config.toml
n_layer = 8
d_model = 384
n_head = 3
n_kv_head = 3
head_dim = 128
d_mlp = 1536
vocab_size = 12965
activation = "relu"
norm = "rmsnorm"
norm_place = "pre"
norm_eps = 1e-05
positions = "learned"
qk_norm = false
attn_scale = 0.0884
bias = "all"
tie_embeddings = true
parallel_block = false
extras = ["capped logits"]
init = "normal"
init_std_qkv = 0.0219
init_std_o = 0.00546
init_std_up = 0.0219
init_std_down = 0.00546
optimizer = "muon_variant"
lr = 0.00245
lr_mult_down = 0.7
beta1 = 0.93
lr_head = 0.0129
grad_clip = 0.5
warmup_steps = 200
schedule = "wsd"
decay_fraction = 0.582
decay_shape = "linear"
final_lr_fraction = 0.0
batch_tokens = 131072
seq_len = 512
doc_mask = true
train_tokens = 457200000
steps = 3489
dataset = "wikipedia_en"
MLP neurons of a small language model. Each row is named by its layer, matrix (up: input weights) and neuron, and shows model dimensions 128-255. Each number is 500 + 50 x the weight over its row's rms, rounded and kept within 0 to 999. Numbers have three digits each.
A block is one neuron, or neurons of one layer that tend to fire together. After each block is what it responds to, as a language model described it from the Wikipedia text at the highest values.

L4.up211:523550531466415507579467498476477541484563499519546446493499548603572474570512525579408529440579502437532449613552560467547522516464537472513536460478597547484527494442426440436541472475492381398509500420592480507494476489558513563473415483549534576523519435429449486503509555517522550527466433454555549487473561491465479438544472531561502559502495439453462429530433569446517446446468
L4.up814:568415484575416514492530485455494474546556523518524518528546507455609552464456467560428540470458580593554492482539431498481486561503478539543493567504525450490481483543502601402474461442546462438521477466562554544495499619438481573534546507405469462507515479532509555554562639474542575541450471503584550530558502392555492536557470513494480520487495468472609475484322549523560463525456
L4.up821:474556487466582449621447535541516458491540526456571509612571496468464505415510459390537518585555541509486519530486504471510501511491516523486539515600507488429520422516545545444521496506486518467490540525491486592530419682448498529530471566553520502542427465519510569589563479465470529470487484400536486463485501461533551550535428534486552475396579599560438553560444528487537473500519
L4.up1054:522467523538500532461504510557430602511467634582391599432630511440500518435542470475549479466490529505512479460378477481359460465522454503500505584464481532538392440433554477588520444426423487442487421420465540392450473479503488598434512416519473541453427462565500513472546515454486520515460497532600517549528572575564509488441502450560587560505446468509501441487402567505482458415484
The second number in sports scorelines after a dash, e.g. lost 1-0, 2–0 win, 6–2 set; weaker on other post-dash numbers and random word-pieces.

L4.up139:450425480574526564489403512489570546557484556531542518504428511444525574498527460551420414492480480475490521530632528534422488453487588519471443502481486471527469445376527591493471476539501427631503509444496457539466531450410568494504544527487568443361382449573483577544463522502597504588444517499359446523509480504550617481505503428539419563444540596588532543493554493535515494507465
L4.up912:505457481439456510529555568561499447540468460430449440491511498515544624462526563350479482478452562577532441560568511535458544485487541497538501406493448563476485444457480481445479432526443490547412454408537429537555523419485529484506616484528536501526541498506557494484481499438475573557483438635513480606515447459543512527473452481569573570503455516492545457586505453430493503538399
L4.up1375:476533456555517575508530586521574531571588501603386551510410473477468538527520532457462570466563509431546477525456577512527530537467540428516481468424523602479439458465482536415501515447421559553454544448508382494596551491503528493509583528530581445548428501555435581500425556428567533437506491514440469552515458538634511498565485445632526505496517506473542562546476475471558531424499
L4.up1473:454527528480455494454513443502477566475533453538419488522421529494590590534614542529461466608455504487574499456518568500495533525478557498482437522411585602512528406504521440494487456560504454549507507477500557482550532578506519529508647468522521385464487480373411607572443624562608586593526588501520589548487443585571514512449475459589447525519413480415516405504404455431501573540503
Place names after "in", especially the comma and state/country in "City, State" pairs, e.g. Dallas, Texas; Orlando, Florida; in India.

L3.up406:414500528551446501482519525487466550520486497581527573531502458537432480477432479567514470501526460419477433556559514418416400550463543527494496508488396544486415443548501487535446426556418531511547584538492426524525468466516450535518512508453650521485431487485581507487430462506448495437516467470456372548508439589585499478536554511529583509561483455480516392536508429453546536569543
Function words and name fragments in sports results and records, just after "won", "record", or inside event and division names: "won the", "the overall", "Doubles".

L5.up44:477498602591435483524540436514510457499538519528543413511487406506502552484536457481525424443577528493481479465534525520540497458537584477603441540432501468493365502550505382414457468478406533443511430498543491489518447498429545528514516519528516525521507576473548377513410410531534472599533445332470520677580529628505487456468479499452490527517457498415465490508482482492503538479497
L5.up116:429538533461497480429540420525467569473418459583594616492569567570496426465487520540418485482428399514510511549615583505496450536461477450457491482488472566485442413522528581487504489578541504475431505427478503576400578526515565519482495449565599493504511536415436587490435499514507514447500515425549512575566518500478531514515435489468514442428520434456565433501410473574494499567571
L5.up190:501400533495509461567518485566584389452549500543453411473549523458562556513526541516474622535512512475482468469492432585434404433461483430504525508543535422503410538504487493524475490579457530491497570524570450471468454436495539491504545486528530533443468420390438533505538508468542455501594498494505492448528590515433475512489607521507558532455468530397469492571476492474442525486515
L5.up332:501566474540438590360447539478552471582475540496457466505498436539517486518509469495473549498449441484498485534524474459519516510431446573561495540491525603548499512504423464598568357476516423460397466470581421531542498520535542499512539466450564506489465463399526494391520454570551515520468531587502446551483519427435511485500505565503495579456502433496490440580489468486383508599518
L5.up387:560512502537567425494489478528453471462587435526440533532488536463469445502450457459434547516465538444501546517512439462509501493552511578565583442456560490494445413464485543491453501475526395472492453507510461535579445569551448517518528435518543519550514478347399589510492548472519506510606656521521466538559496539578504497501527613422520511495558440471456467604452371444503553512586
L5.up436:491481528425511512484510506511461475453520431499559490544640511598436614465444464490510525510579517531507502537471559473609466461462500427442505458470503500491484575597600516436511495540544382547431548394510500509539466469492557457525469518552493427514506568533519536504399432537552581496567463416516437491387539575534500467491504440513466493558438596494574543508525442470555519499468
L5.up589:517471501547459459544550475461502441498553508511612452468473499387521565451512494487533458551572328454507413471373497527387410502522434528538555516490470494501477563581466464564468391538457585436472438471435492473471471575506500520437547463526529535604453459487480482433548580516507452605554560398423514489484532576475534486497552509528481589438535497436568458488559487462502537486474
L5.up661:478534562535470517483505524439548465458454532563596439533539443444486572423409479543478492475484473505529450522496514448541412473519531422508589457459459535466482501484504586446489458471514513472531524512456423476446520511502532575426574475475571556414531491515501493548448621546517525536508524455510512535545551580535497487486520538516460430514464456439440433495424475482498510623550
L5.up1015:437403492521487488482504537464481430579411534531534525530457441506541559495396506528549535499557477456472476424399481483534472356587657521508508500486541461515561543439382526416533489433501436356534486545468524553374528521544482566497466457446534482501533491497555534505616477468458596445538603506435434504485531522502551515516466563450600512486510457528503408518518479470488485479413
L5.up1106:471478474482473520547482510591415557523518511567522573484478539415566421496516369560515508568489474494528398563507539493506483546444455552454418535584502431467566594604501525518490534533494507429541461437529544533478467503587505458503577428546586441507572460481486436511474517439577451436527472434550437488503496428504518483545503540496535595535516492358468530627470560543563508557464
L5.up1165:534435488479439556428583575471503519492507539524477460484519442420476455572449504507500626485416482478403462538553607420449437562400504509509464486563474569474403511543472434478464443585394481494513496517529402466536569511615476439447541561409586451435469458463555499478356479535496530520590592470425490542497535496480496459452599555541539623514590501429488402539489462429564477512522
L5.up1197:436536613512484499553485478459575509532490507442466578533519513517528442488428499490368571455549556446521442508495494430516448495467573531527521451434498426520526577544444471525529582499458405466519643498472493491527557554602525473526485404443482509570464420544527512485551404513448544590425535407554433546458552535540523524561496435520464473482467533445544494524508413486453500540497
L5.up1231:538502540440463482449525554462445367498494477569496435427576507480565544491452523468520553543445430510542510439483397511484533501453394387548480470413474536538498526462465537518427444512451493441438452523539414483538434427498618586453535439565582593553501479516467518472509496509562554462517441469544541608458581609506451470493519506517543550506417540436525474518402466469441469588587
L5.up1370:520460573550507526488490418471534457437466485475436481464508455493500501560590552483493518545474473556507391522529510449442535543447379506509524439382444481430488504403422476563562505448463551459408443491483469514357539521491614465502492517513515552564446422491506574466492510544443481432453425501492509552434523497530485460443381546497572515554479495461579491439464464462436539531494
L5.up1421:473433451546496530527533516501556543551480537533616514569502496418507468544452511405490512466497546507444452552563517344435462515485537514550507489501529479457426446505420469434466580459444496535470508489468481554522423502514416539530553499439568513532554398438518510492485464558427465416442474372481481506493512445483587566537543462378497547504505464467474407465421427355503506578497
L5.up1458:499507604472454462560463542496538586518449530536597480515451608528459553510444548416516484471562512535487465426610447433544470498497517557436496387513425539477514469476456533479451539519450443448491450490539516445524508540451461445569507446530565414574469363563532544537495406530529582507462509503536564443494456566466490576557501573557474481394544407586535583409553505488493468458480
Tokens that describe sports results, like lost, won, to, in after Lost, scores and cup or weight-class names, in match reports and season tables.

L3.up567:505521445520362501437401500468425448492437452509503489397494496592563546515497528449518520551504577461495444526596532495579501471476474535456474516492624427475380544465553502522544483553504503512478497480491551517518586441488486454469494501451460509448544469516356544464416559429493532503569514436418513501617470527545512528562430386532485525563497564371540451520518531517558455562580
Commas, closing ")," or " a/an" right after a proper name or birth date that introduce a description, e.g. "(born 1970), Olympic judoka", "Orlando, Florida".